{
  "n_head": 10,
  "head_dim": 32,
  "activation": "swiglu",
  "norm": "rmsnorm",
  "positions": "rope",
  "rope_base": 10000.0,
  "bias": "none",
  "lr": 0.00119,
  "beta1": 0.95,
  "warmup_steps": 200,
  "decay_shape": "linear",
  "batch_tokens": 131072,
  "steps": 10163
}
MLP neurons of a small language model. Each row is named by its layer, matrix (gate and up: input weights) and neuron, and shows model dimensions 16-143. Each number is 50 + 15 x the weight over its row's rms, rounded and kept within 0 to 99. A neuron's up and down rows have the sign that makes its largest values positive.
After each neuron's rows, "fires in" lists the words (lower case) most often at its 100 highest values on Wikipedia text that the model never trained on.

L9.gate169:64 56 61 58 33 66 57 44 48 56 63 61 05 60 77 32 51 46 69 27 31 68 49 44 55 59 66 33 51 57 71 68 57 42 27 58 44 48 46 51 20 75 22 62 38 58 57 59 62 39 80 58 70 55 61 53 34 53 69 67 43 39 58 65 41 38 25 61 30 39 76 35 39 59 44 48 00 41 74 41 45 39 54 36 42 43 64 54 57 59 40 33 46 64 86 31 79 53 35 63 26 39 33 68 53 38 68 57 84 62 69 31 51 60 58 47 32 44 64 49 37 41 41 55 48 75 38 49
L9.up169:29 46 61 28 62 44 67 58 57 82 52 39 54 73 52 51 47 58 51 42 60 42 73 78 55 48 78 32 44 46 76 27 45 48 38 46 62 61 54 57 76 64 71 54 26 39 46 37 68 33 44 61 61 40 63 52 57 50 67 35 53 42 63 58 58 57 57 80 29 40 52 41 55 65 34 63 41 72 96 55 73 68 29 19 68 42 71 39 46 32 51 30 58 62 43 41 48 35 53 45 45 50 62 46 56 22 32 69 57 31 58 43 63 59 28 49 38 76 55 31 24 42 62 48 56 63 34 42
fires in: "of"

L9.gate294:35 58 52 68 27 52 74 37 38 28 49 45 51 69 58 11 45 38 56 34 39 49 36 40 58 72 37 39 42 38 55 65 46 56 40 66 66 71 45 29 69 51 43 41 54 79 73 33 46 53 75 34 66 29 59 49 58 68 53 42 58 48 41 74 51 49 42 79 48 57 61 58 65 54 43 36 40 45 62 37 61 57 72 50 67 57 37 37 58 67 65 49 30 75 36 38 43 60 38 60 66 65 30 46 62 56 71 24 53 48 11 51 47 39 62 39 34 53 75 58 33 45 50 44 39 51 27 78
L9.up294:40 39 63 49 36 51 85 23 59 57 25 52 59 42 49 22 51 55 73 37 30 41 69 55 51 32 32 30 37 38 69 44 45 66 32 23 51 49 43 41 48 35 49 32 35 34 65 36 19 62 60 40 85 27 58 47 65 76 50 43 69 61 29 73 43 54 44 62 46 46 51 35 63 05 53 30 43 66 54 25 64 62 66 37 56 35 32 38 44 46 61 65 52 87 40 29 44 71 36 38 48 57 49 46 68 44 43 38 49 41 77 41 33 57 55 63 15 34 49 59 52 46 46 70 46 57 36 73
fires in: "of"

L8.gate423:41 24 36 50 31 46 36 27 63 52 29 33 57 57 51 36 39 62 29 50 55 45 77 73 43 43 68 55 37 70 33 53 40 46 18 37 32 40 42 48 62 35 56 15 57 57 58 61 57 71 53 77 78 69 62 64 41 69 31 59 10 67 22 30 81 61 43 43 41 65 41 37 37 65 54 59 51 30 47 42 69 62 50 46 79 50 80 44 59 62 26 71 78 87 68 77 37 58 65 78 48 30 47 45 50 64 74 45 57 42 41 43 57 41 38 34 86 45 45 42 69 74 42 74 65 67 59 59
L8.up423:61 28 56 51 46 77 87 60 62 62 09 46 25 65 66 38 44 60 60 74 66 24 58 67 43 48 58 56 52 41 42 61 69 42 48 34 25 35 58 56 47 83 29 46 41 38 50 53 64 42 34 29 63 46 39 73 43 42 37 56 61 67 54 37 84 70 47 64 49 55 53 24 57 40 66 61 60 68 57 30 28 33 28 73 41 26 69 44 46 78 62 40 56 26 39 14 25 39 33 61 41 64 39 38 51 38 40 54 44 45 63 49 46 48 40 31 72 29 49 57 39 37 42 38 53 36 47 43
fires in: "on", "february", "born", "september", "june"

L2.gate123:35 48 36 52 36 31 44 39 65 46 48 72 37 61 46 52 65 52 49 73 91 47 29 55 42 43 52 62 33 49 63 64 29 50 47 78 63 39 47 45 77 51 54 56 39 37 27 56 53 49 68 48 52 68 78 51 52 67 57 39 45 33 43 24 49 40 43 66 44 29 63 73 49 75 54 48 52 83 70 51 65 70 26 58 32 58 40 66 56 63 47 67 25 68 69 58 53 22 74 46 35 08 69 27 51 45 16 34 23 42 36 63 44 31 46 61 47 86 76 51 29 51 60 39 65 66 48 42
L2.up123:56 86 37 50 55 52 71 76 45 42 45 41 34 48 40 44 54 43 49 63 68 60 56 56 27 39 47 85 42 25 57 29 65 36 53 51 71 67 33 61 59 61 35 50 64 56 37 54 43 34 56 64 44 25 63 38 64 69 37 34 63 49 30 48 56 27 37 32 73 39 48 64 57 46 83 57 46 56 45 38 44 47 56 64 61 71 50 65 56 85 55 55 48 40 59 50 50 41 62 73 33 61 48 47 49 46 37 49 52 57 43 50 47 37 22 46 23 41 70 33 39 61 38 59 44 44 50 68
fires in: "also", "not", "still", "currently", "again", "now"

L5.gate257:43 51 68 66 28 44 40 85 26 56 50 61 48 59 61 54 53 44 67 30 54 46 61 59 65 50 40 42 49 70 31 68 59 34 68 48 49 47 40 48 51 64 49 31 38 42 60 25 32 55 63 59 72 57 19 49 61 37 43 08 50 53 64 29 67 44 46 66 48 55 67 59 63 62 45 27 41 57 48 50 15 55 26 52 34 65 40 22 56 36 53 27 53 46 87 46 58 51 39 61 49 64 38 08 63 62 79 43 47 47 28 79 54 51 45 61 27 53 37 40 35 65 71 48 24 60 54 50
L5.up257:39 39 26 68 59 55 64 53 63 41 65 56 39 63 71 30 33 56 23 57 29 73 77 79 46 51 20 34 63 45 35 53 28 55 34 49 38 60 64 85 43 82 46 41 36 45 28 49 45 49 40 46 66 78 53 50 45 56 26 56 37 58 45 45 45 67 63 65 57 78 55 40 57 26 47 54 46 66 63 57 43 66 38 62 42 38 63 33 50 64 30 73 44 62 52 56 41 48 54 56 60 59 49 77 72 69 37 57 56 33 83 51 54 71 74 46 17 41 57 61 24 57 27 40 57 64 71 67
fires in: "in", "during", "throughout", "to", "of"

L8.gate118:36 49 37 49 52 69 46 64 51 44 69 72 44 49 54 53 44 57 46 73 62 39 38 61 51 27 64 75 79 49 63 73 34 52 33 13 26 28 57 72 45 57 63 60 60 64 16 65 73 50 43 28 36 57 62 42 65 45 43 41 83 34 60 35 49 41 56 38 50 50 73 68 46 60 47 53 35 40 43 45 29 31 50 64 46 64 58 43 62 30 40 67 53 25 64 32 65 58 66 72 46 50 56 55 10 48 55 50 47 62 43 65 70 08 47 43 36 24 35 52 43 69 66 42 46 57 26 39
L8.up118:42 14 40 83 44 56 65 62 65 58 45 33 67 46 42 43 47 71 62 66 29 50 62 55 35 34 55 55 58 44 51 67 57 60 53 72 76 53 64 71 30 30 38 84 36 63 35 43 73 45 42 26 70 19 58 67 29 46 42 45 53 36 61 64 59 47 41 52 44 43 36 48 49 49 32 43 21 41 52 62 42 59 42 50 40 56 67 76 53 59 23 29 39 66 39 59 50 42 20 62 54 64 36 51 56 45 30 73 60 66 74 60 53 38 72 34 54 25 30 49 39 40 47 48 31 39 39 44
fires in: "and", "most", "best", "still", "currently"

L10.gate261:35 52 63 38 37 39 50 38 53 48 35 49 31 65 53 49 54 47 50 60 65 58 60 63 49 43 44 43 34 28 44 54 22 72 37 57 16 60 60 42 78 56 48 49 58 40 24 61 59 63 35 20 31 44 54 55 52 52 43 52 46 63 57 60 77 68 28 48 49 15 61 67 72 47 25 73 56 49 51 43 46 42 61 60 46 63 68 78 72 21 40 27 35 50 78 20 54 53 48 59 79 21 59 60 69 40 46 14 79 23 37 40 68 46 49 46 53 52 58 52 58 54 61 34 47 48 50 50
L10.up261:32 45 25 29 54 31 60 41 50 44 43 47 41 41 64 24 40 55 38 34 53 44 53 45 49 50 50 25 57 29 56 62 16 46 41 24 47 80 52 48 58 82 53 67 61 24 32 46 47 43 46 61 45 29 46 22 32 32 78 48 40 35 34 54 81 40 49 58 66 34 30 45 59 75 52 67 36 29 60 61 54 38 46 40 46 22 60 57 32 40 26 34 33 41 46 42 74 46 25 61 48 39 44 60 37 42 60 37 55 52 50 55 44 39 47 72 54 30 45 66 48 39 43 55 36 87 71 54
fires in: "first", "second", "the", "one", "s"

L3.gate209:53 76 47 51 72 56 70 32 57 66 61 44 32 45 43 57 45 69 64 40 55 53 59 48 64 33 21 51 52 44 22 67 32 67 56 65 58 62 52 74 37 49 35 55 09 71 50 58 40 62 48 64 53 50 41 37 46 48 55 51 28 49 52 22 68 48 50 56 42 79 53 48 20 54 46 58 73 57 66 56 86 55 63 58 58 68 42 43 97 23 61 30 58 73 69 48 69 62 48 66 46 20 59 65 47 47 43 37 47 39 40 33 36 58 63 43 67 48 46 47 45 52 38 26 21 58 81 62
L3.up209:51 41 36 43 46 66 61 80 69 48 62 28 45 51 52 15 77 45 44 50 72 31 49 35 38 32 60 42 50 84 83 49 32 24 55 50 38 43 27 45 49 40 57 34 64 67 35 70 61 50 60 50 35 44 49 85 35 51 39 54 46 32 57 62 48 45 34 56 52 32 60 37 68 58 53 52 52 51 50 68 44 28 49 36 40 55 65 33 39 61 58 65 49 68 30 62 26 55 58 37 42 47 65 68 45 56 44 32 46 33 50 53 22 47 32 73 37 55 46 37 57 42 81 64 54 42 38 74
fires in: "announced", "appointed", "named", "elected", "qualify"

L2.gate197:46 38 27 53 56 36 28 29 77 57 36 36 09 50 48 47 60 42 68 43 47 34 56 65 60 09 60 53 57 62 57 38 46 55 23 59 49 90 48 92 48 77 52 63 73 47 42 64 74 74 66 67 57 33 31 46 41 46 73 54 67 79 56 68 50 41 42 28 50 39 51 40 78 50 53 44 43 73 39 54 38 50 31 26 77 62 35 47 55 56 65 83 52 60 50 62 67 64 55 58 58 44 43 41 45 37 67 50 45 38 43 69 57 19 56 30 48 49 52 49 42 33 69 29 28 35 54 45
L2.up197:53 51 46 77 50 43 57 65 51 33 23 47 65 55 56 43 61 47 21 71 28 26 46 39 34 44 52 57 39 76 76 85 45 61 43 48 76 54 60 49 50 69 37 47 37 38 29 47 47 76 52 27 48 12 75 66 47 40 25 86 32 51 37 33 54 21 44 22 55 56 77 75 50 64 25 57 39 66 58 47 53 50 63 57 73 35 67 67 27 28 54 50 51 60 50 62 36 64 47 70 58 37 46 28 49 47 58 53 42 56 61 53 65 90 46 47 60 59 28 37 34 45 34 32 36 39 39 39
fires in: "such", "each", "these", "best", "every", "most"

L10.gate144:66 55 59 52 34 43 36 38 17 41 27 24 73 53 62 43 61 46 67 80 33 70 52 04 66 56 63 41 43 48 54 54 44 34 30 72 70 22 42 64 63 55 82 49 59 53 29 72 31 20 48 64 57 29 44 52 38 34 56 27 51 40 52 48 58 46 71 49 70 26 43 48 49 53 33 38 79 62 67 66 51 48 20 56 41 23 71 35 45 42 38 67 53 66 44 37 56 81 35 61 43 45 50 32 50 52 56 48 32 40 44 29 51 52 49 50 33 37 48 54 19 33 23 47 67 56 48 39
L10.up144:47 34 59 41 63 63 57 36 45 70 23 62 77 63 29 49 55 37 52 69 46 50 64 52 82 44 58 63 53 38 45 60 50 37 36 59 58 33 42 62 32 18 67 66 56 56 72 38 44 63 53 65 49 66 46 47 41 74 64 73 59 51 68 57 54 58 31 36 49 71 56 68 40 34 13 31 38 42 16 66 35 34 75 68 49 58 62 42 76 39 25 57 61 63 48 52 24 47 05 55 29 73 40 47 50 36 43 60 57 41 44 42 81 36 56 54 37 65 43 67 72 61 60 25 31 54 57 27
fires in: "in", "of", "from"

L10.gate446:44 45 44 95 35 41 67 48 50 52 68 28 52 30 55 56 55 52 52 36 82 69 39 56 34 57 40 57 57 43 09 60 69 40 29 53 57 29 47 49 57 22 63 67 36 51 42 71 69 46 73 47 55 35 48 48 37 71 71 88 12 59 28 63 57 59 64 62 35 54 54 71 34 49 58 74 50 69 66 67 41 53 54 36 34 52 75 64 73 24 35 55 50 49 55 68 63 48 54 62 73 60 31 73 62 58 56 65 26 37 41 62 62 28 35 48 54 28 45 41 49 23 36 60 40 41 53 44
L10.up446:55 32 29 62 48 36 46 73 62 46 53 21 49 45 37 42 51 28 18 48 53 42 31 43 55 34 46 80 50 52 25 48 78 50 35 54 71 35 77 33 49 61 41 71 24 36 55 53 27 63 61 42 23 46 20 39 33 77 67 74 14 55 50 46 66 29 60 59 50 62 50 31 66 19 54 47 50 38 51 46 50 57 59 56 43 49 66 68 47 47 32 49 67 45 48 56 71 34 51 39 60 63 54 37 65 53 40 58 54 66 69 40 54 31 49 31 52 38 91 01 47 44 53 56 62 38 68 34
fires in: "its", "s", "and", "their", "the", "his"

L9.gate385:51 35 49 72 30 15 42 57 37 59 45 76 78 61 61 27 36 76 53 16 60 39 20 41 40 41 50 60 51 79 36 74 27 50 67 23 80 40 49 53 46 52 57 49 47 63 27 63 51 40 57 51 45 48 55 56 67 73 27 32 61 37 52 54 42 57 62 57 69 46 60 38 26 28 25 43 52 40 50 48 45 60 45 31 36 33 52 60 44 47 57 55 66 35 49 33 50 37 40 63 66 46 40 53 45 61 53 39 28 21 54 32 46 35 43 45 53 62 62 48 43 57 55 71 57 50 53 59
L9.up385:65 64 45 67 35 63 47 90 38 62 52 53 60 64 57 26 46 51 56 45 22 01 36 43 57 35 27 49 63 36 47 43 59 65 28 51 67 70 37 39 50 44 55 47 73 65 65 53 38 41 48 51 19 59 63 51 36 72 44 38 53 58 52 37 33 26 48 68 66 30 37 17 26 43 26 51 69 44 72 68 67 49 40 69 39 60 61 33 47 53 40 34 54 47 39 40 65 47 36 34 38 40 58 65 45 39 60 50 55 18 60 41 42 57 72 51 58 27 53 66 45 71 30 33 56 64 13 44
fires in: "of", "than", "more", "around", "only"

L11.gate213:55 57 71 66 64 43 76 28 54 36 16 47 59 34 46 51 62 27 46 55 74 57 58 28 40 34 72 46 17 54 43 46 50 60 54 43 39 34 57 65 58 53 65 48 35 57 39 64 49 43 33 35 56 69 53 51 57 62 22 44 55 56 68 84 44 40 55 55 37 68 76 29 25 59 55 55 35 57 36 32 45 52 63 49 54 70 74 30 36 43 48 54 43 51 62 25 54 37 48 56 85 38 36 44 40 37 43 44 54 43 60 47 62 55 40 20 73 41 53 50 26 62 38 52 35 49 47 64
L11.up213:75 69 69 42 52 47 58 52 55 68 42 45 64 38 47 74 36 53 33 76 44 38 73 54 52 53 54 59 69 52 46 67 55 32 51 59 46 40 59 39 70 77 48 43 78 57 61 35 41 42 27 54 64 34 45 49 42 53 46 52 65 40 84 82 40 52 04 69 47 23 55 53 44 48 40 39 46 50 39 54 26 42 33 51 40 80 54 55 81 62 64 62 67 54 60 28 49 49 40 58 41 75 44 60 43 39 40 42 48 34 44 37 72 55 57 56 41 53 46 46 37 55 51 57 51 36 36 80
fires in: "in"

L11.gate361:35 49 63 59 42 38 66 30 34 62 33 31 62 29 53 46 75 71 21 53 45 59 42 48 68 63 62 31 66 38 64 89 43 41 35 63 53 67 23 58 29 57 27 25 52 56 74 41 43 35 60 43 62 52 57 63 53 44 34 53 58 53 84 83 42 39 74 68 30 64 23 26 67 79 22 66 35 32 72 34 42 33 45 40 39 47 45 47 24 54 87 48 47 53 72 40 39 30 57 53 42 49 32 49 49 16 54 40 30 61 47 53 58 56 54 25 60 46 38 50 84 41 52 31 51 47 11 35
L11.up361:58 70 36 70 85 59 45 23 42 57 12 56 64 46 62 58 56 32 59 32 35 61 35 57 48 43 78 53 50 12 82 32 64 51 50 53 43 69 41 68 49 65 29 36 56 45 46 57 22 45 47 50 95 34 59 51 59 65 83 41 72 74 57 54 31 32 28 84 28 28 53 68 62 79 46 45 41 61 65 55 38 48 41 58 39 75 71 66 60 47 52 53 48 61 53 48 48 54 50 29 52 59 53 68 22 56 46 33 46 55 55 37 53 31 51 79 38 33 59 40 62 76 38 65 55 60 76 36
fires in: "in", "on", "into"

L12.gate233:55 48 34 55 70 67 45 62 68 43 67 30 23 31 43 51 53 52 64 82 59 59 31 43 69 45 68 68 49 55 45 27 43 58 32 52 47 52 47 33 35 22 61 40 63 39 52 60 54 30 54 37 62 45 55 64 56 59 40 55 27 60 44 72 45 55 55 56 35 38 36 60 49 55 68 72 77 64 77 53 21 51 23 67 53 69 62 36 41 44 21 48 71 60 43 48 64 46 41 76 68 40 47 70 62 38 68 73 31 30 29 60 84 34 59 45 51 58 64 50 50 59 62 63 65 55 38 42
L12.up233:43 33 23 48 52 38 35 28 83 54 47 62 87 46 66 27 43 41 58 66 26 67 45 51 69 52 70 20 67 46 59 25 42 54 61 46 79 70 65 57 41 77 69 36 56 49 82 66 41 59 48 40 54 64 53 46 42 60 70 44 45 54 74 44 49 49 64 25 41 42 29 35 37 24 57 63 79 19 51 39 60 44 42 63 76 60 49 70 31 26 48 55 49 31 42 58 65 62 43 56 57 44 64 33 44 26 51 47 41 30 19 44 54 52 56 45 51 61 30 58 71 52 68 46 59 57 72 58
fires in: "the", "was", "s", "also", "currently"

L2.gate308:76 78 41 42 95 47 45 28 42 45 46 52 33 52 40 53 13 54 42 79 35 55 31 20 22 54 37 26 84 57 56 39 70 60 50 50 62 46 35 57 57 90 48 49 57 51 62 54 24 76 29 39 78 37 73 60 38 54 17 53 53 44 43 48 21 09 62 49 48 53 31 31 65 42 56 35 16 60 40 41 59 39 37 51 46 21 39 62 22 43 39 71 76 60 50 45 77 48 30 47 52 45 69 56 46 60 44 82 43 42 26 83 30 51 54 75 57 62 51 66 66 19 50 52 51 45 47 60
L2.up308:54 51 41 35 62 45 63 78 44 31 72 55 51 35 46 46 42 48 24 43 68 37 47 32 65 61 44 64 79 33 30 44 43 70 93 22 24 50 48 38 67 41 41 31 55 45 50 99 46 57 37 63 66 78 41 77 55 41 57 79 57 32 26 43 36 58 43 32 64 53 42 48 68 47 40 39 62 42 20 40 47 90 25 59 44 45 66 52 50 55 66 43 44 35 32 50 25 61 44 54 59 26 49 55 41 56 65 69 32 48 67 45 33 39 53 55 58 56 55 84 56 58 82 63 30 26 89 42
fires in: "has", "after", "have", "since", "with"

L9.gate0:32 60 54 55 51 81 60 48 40 42 68 51 65 51 60 51 36 48 41 49 44 43 10 43 30 31 36 57 43 80 29 36 49 56 56 46 77 42 39 60 43 39 31 44 60 77 66 65 66 40 19 77 49 45 43 33 59 55 31 78 19 64 50 63 62 57 74 71 74 53 63 55 21 21 37 39 15 52 49 28 45 58 23 37 58 57 55 65 56 40 53 50 26 36 38 60 60 68 56 58 52 36 54 47 38 34 50 53 50 47 68 21 64 36 52 34 57 50 28 87 71 38 51 74 54 41 56 64
L9.up0:29 23 48 54 57 76 60 80 26 42 54 41 80 49 65 09 60 57 54 56 72 52 34 46 63 40 60 33 54 59 48 25 46 44 78 76 66 48 42 50 62 48 60 61 46 63 70 68 47 68 36 42 64 34 64 64 38 51 74 48 21 60 63 58 55 29 66 60 58 56 50 59 28 36 47 56 26 51 36 25 79 70 34 33 26 35 61 69 46 58 27 43 45 45 77 68 59 68 23 47 61 40 46 56 63 49 51 69 35 59 47 37 49 27 17 42 63 57 37 41 28 39 58 40 50 49 54 42
fires in: "have", "its", "his", "having", "had", "their"

L10.gate86:46 69 57 79 93 51 35 60 41 33 63 71 47 54 50 56 51 63 48 61 33 39 56 17 60 25 43 28 12 68 60 31 49 48 14 65 36 31 52 55 58 32 53 54 31 54 51 25 63 44 57 40 73 75 42 59 69 40 65 42 50 61 33 46 27 35 39 59 35 42 82 36 28 52 61 48 25 63 63 49 48 71 56 45 52 71 42 32 55 38 61 56 54 59 46 70 62 09 45 54 37 47 60 52 67 45 58 29 44 49 39 77 11 51 25 49 65 53 58 52 52 50 62 55 35 44 41 53
L10.up86:58 65 65 99 74 35 50 50 61 52 42 40 37 39 51 65 35 52 51 59 36 40 39 59 39 61 77 46 62 25 53 70 27 25 55 59 31 69 45 61 52 57 59 50 30 39 60 63 37 58 05 33 50 62 42 53 52 51 02 27 60 25 41 50 53 55 29 39 54 50 47 37 45 66 57 39 23 54 45 50 56 56 40 40 80 37 61 44 61 81 77 54 44 34 38 61 10 78 39 47 75 42 37 34 39 48 11 66 40 40 72 30 23 66 85 29 30 48 64 41 53 62 25 78 39 48 63 59
fires in: "to", "had", "has", "have", "never", "before"

L10.gate46:24 63 43 46 72 53 41 60 30 75 76 33 86 57 41 51 85 43 27 49 49 65 72 37 45 54 85 66 39 64 59 31 50 52 34 35 54 64 24 34 39 35 49 35 62 35 47 55 49 43 76 26 41 68 46 68 28 43 46 56 38 65 47 44 60 43 39 46 43 51 37 69 42 61 27 62 52 45 46 47 56 49 38 32 50 76 62 43 65 55 67 42 54 68 51 96 42 60 29 40 75 59 48 62 42 41 64 17 55 70 45 18 48 43 49 52 84 64 66 36 34 46 78 44 36 44 31 52
L10.up46:60 44 29 67 72 47 53 32 80 53 61 56 50 28 67 60 73 40 37 39 53 61 59 43 68 63 69 43 52 79 74 51 39 54 35 64 49 49 51 52 48 23 64 27 66 32 67 51 55 48 47 70 34 57 41 42 47 51 44 61 41 39 34 54 13 46 53 58 57 43 55 49 44 50 61 67 78 39 60 85 69 57 44 69 24 65 45 48 75 55 49 31 41 52 61 71 48 53 61 37 30 29 55 56 55 37 42 42 64 68 34 40 69 55 26 66 37 40 75 62 59 51 28 66 39 61 84 53
fires in: "the"

L13.gate441:54 24 60 50 51 45 49 76 44 50 45 42 51 35 34 48 48 35 41 44 55 48 59 69 41 70 52 35 35 55 47 68 50 62 52 70 15 48 72 80 43 40 48 77 47 43 35 69 67 40 43 57 39 52 60 43 21 44 55 79 47 65 35 71 73 43 59 65 47 23 45 57 58 41 36 35 20 47 68 54 35 41 58 44 42 41 72 64 81 54 38 67 39 37 30 42 38 05 32 36 56 60 46 69 71 39 86 42 57 50 65 32 62 45 44 42 90 45 61 48 60 49 39 47 56 36 50 68
L13.up441:33 25 47 38 77 51 49 58 45 47 46 57 37 34 47 67 52 41 43 57 68 48 39 84 36 31 43 26 62 45 50 65 34 67 37 71 14 59 59 52 69 46 44 50 24 13 47 69 34 78 37 67 70 43 77 43 36 30 48 39 18 69 56 50 42 23 38 55 55 31 72 55 40 58 40 35 38 66 38 51 52 59 53 63 48 43 70 47 56 42 38 47 76 65 44 50 54 57 52 33 45 59 44 41 62 51 45 54 52 60 59 84 52 51 48 68 41 59 64 51 54 26 61 72 48 50 36 51
fires in: "the", "his", "s", "my", "her", "their"

L10.gate6:26 56 25 28 36 29 52 28 71 47 51 25 33 23 49 24 57 50 60 52 41 62 33 59 53 39 57 63 64 38 39 41 22 72 30 63 21 43 44 34 82 66 66 55 69 34 44 67 48 41 20 58 50 61 47 53 47 53 46 53 33 41 60 52 42 80 33 33 74 56 32 77 35 44 60 85 48 78 73 56 46 40 43 48 25 51 44 46 71 48 71 48 46 39 38 33 76 34 33 41 55 57 26 55 63 65 49 32 65 83 53 38 40 69 73 39 49 40 46 46 62 11 41 49 55 47 68 64
L10.up6:59 24 51 49 42 48 50 29 47 60 51 23 30 24 48 44 58 42 80 52 50 49 57 50 05 52 48 44 47 51 61 40 42 60 61 71 53 46 75 47 29 44 26 51 46 73 51 68 42 57 47 24 33 35 64 71 34 45 45 72 50 40 84 61 63 62 27 73 86 35 54 10 42 63 79 74 12 53 25 36 31 38 56 53 35 37 67 51 54 66 57 27 50 62 59 55 76 56 49 39 44 32 54 32 52 71 43 45 46 43 35 43 47 71 43 41 41 51 59 40 63 42 46 53 59 47 47 64
fires in: "first", "1st", "second", "2nd", "third", "silver"

L9.gate132:60 39 52 59 47 32 62 76 60 52 54 67 72 67 37 59 64 36 52 52 59 41 56 51 53 63 61 44 79 27 67 16 44 42 30 63 51 31 45 56 57 54 70 25 59 51 73 72 41 67 75 52 45 62 77 46 53 59 68 76 59 28 43 43 36 55 52 49 40 64 50 61 54 60 54 15 52 73 57 38 36 36 49 46 55 68 81 19 60 25 35 62 47 42 34 57 54 59 34 43 40 66 20 49 74 39 54 96 58 47 49 36 38 20 48 34 49 52 50 52 44 63 54 43 17 62 67 57
L9.up132:59 40 35 28 62 21 43 42 61 71 60 76 52 48 48 44 50 38 41 53 49 61 61 34 66 46 36 69 50 07 36 25 49 60 39 49 56 44 77 42 63 64 61 57 59 28 55 63 57 54 76 73 35 34 39 55 54 53 75 30 30 41 27 30 40 59 56 51 36 47 52 57 73 56 26 08 56 45 77 49 29 40 41 54 60 38 57 37 42 40 45 72 43 43 31 27 46 31 56 61 43 46 36 51 50 63 59 56 64 52 43 34 60 24 55 35 36 57 46 58 76 54 59 44 57 45 49 46
fires in: "the", "a", "their", "of"

L13.gate27:68 36 26 55 45 25 54 63 50 37 60 73 63 60 67 54 43 40 67 47 29 42 69 42 59 31 57 58 57 38 49 40 44 88 70 41 40 43 33 67 63 61 72 39 67 39 64 48 43 50 59 60 84 30 29 59 22 49 36 54 36 29 46 52 25 52 69 40 58 36 50 59 60 60 40 37 64 46 40 65 37 47 41 62 48 37 68 43 48 48 51 53 52 29 55 69 69 74 59 42 43 43 59 48 46 45 16 79 45 39 72 06 44 39 43 62 59 43 65 44 47 29 52 71 41 70 47 45
L13.up27:57 61 32 44 49 56 58 19 53 40 61 51 47 42 54 65 34 31 55 38 45 44 54 69 57 78 62 40 56 23 63 28 67 30 53 65 61 36 60 81 62 48 84 58 52 55 35 47 27 34 45 27 67 90 36 42 39 52 73 34 69 63 61 55 40 33 14 50 57 58 47 66 66 53 54 45 33 55 49 54 38 51 67 48 43 85 35 71 38 79 94 56 63 50 57 45 52 38 53 56 48 33 34 35 51 63 75 77 56 33 33 44 50 62 28 40 50 56 71 60 38 37 55 47 58 40 61 26
fires in: "to", "can", "allaire", "who", "also"

L5.gate260:53 65 36 30 63 48 38 38 66 60 76 42 43 54 38 61 38 36 50 50 74 29 65 72 33 40 23 43 65 41 52 49 34 47 52 48 56 58 55 92 56 64 22 52 65 45 55 70 46 47 60 71 47 57 69 54 52 38 63 22 45 38 87 43 54 41 55 36 55 34 37 34 69 49 25 13 70 51 64 49 43 30 35 52 31 43 35 53 54 32 65 48 62 21 42 58 66 89 50 66 51 40 57 61 44 25 63 74 70 28 57 29 26 53 48 61 56 50 57 31 56 28 59 42 50 27 39 45
L5.up260:49 61 25 32 66 54 68 47 57 27 61 63 37 72 67 39 38 56 55 53 62 41 40 59 39 45 51 57 43 29 42 59 41 31 56 19 23 63 44 65 35 46 59 64 62 47 47 49 70 70 30 62 56 49 49 36 30 53 39 42 75 53 57 54 70 52 48 28 50 37 28 45 50 57 54 23 53 37 43 47 66 40 55 56 56 48 36 99 43 62 90 58 81 50 65 47 73 69 55 47 56 78 51 73 55 53 36 56 31 53 49 47 65 42 58 75 50 76 34 42 52 33 54 66 77 74 78 11
fires in: "who", "born", "or", "also", "he", "have"

L9.gate80:64 52 38 73 31 41 67 43 14 30 42 67 43 54 46 52 30 33 67 48 62 68 38 36 56 65 45 61 21 46 26 72 42 71 49 24 40 36 45 54 49 47 48 49 29 42 44 37 43 39 64 43 65 63 22 89 19 52 18 46 52 64 20 57 51 43 74 69 32 56 58 65 37 50 51 66 45 73 75 51 41 42 53 57 42 52 64 51 56 69 88 35 52 64 45 45 31 20 38 12 42 54 48 78 33 60 56 59 43 54 40 60 42 78 23 73 52 42 49 43 30 44 46 26 55 60 37 58
L9.up80:33 69 47 63 43 66 75 22 41 61 66 41 45 62 29 50 51 41 47 44 33 45 85 52 38 54 29 34 48 53 48 45 62 40 59 57 67 65 20 18 46 55 30 47 22 27 62 57 64 63 68 26 72 56 44 44 38 15 51 43 77 41 53 55 35 77 59 71 51 51 43 34 49 68 61 49 22 51 63 68 83 77 71 52 47 52 44 38 61 51 52 39 34 57 59 33 55 75 33 27 53 43 75 53 41 25 66 51 34 52 61 57 40 54 51 31 59 51 71 70 47 30 66 42 06 45 41 66
fires in: "of", "after", "during", "on", "to"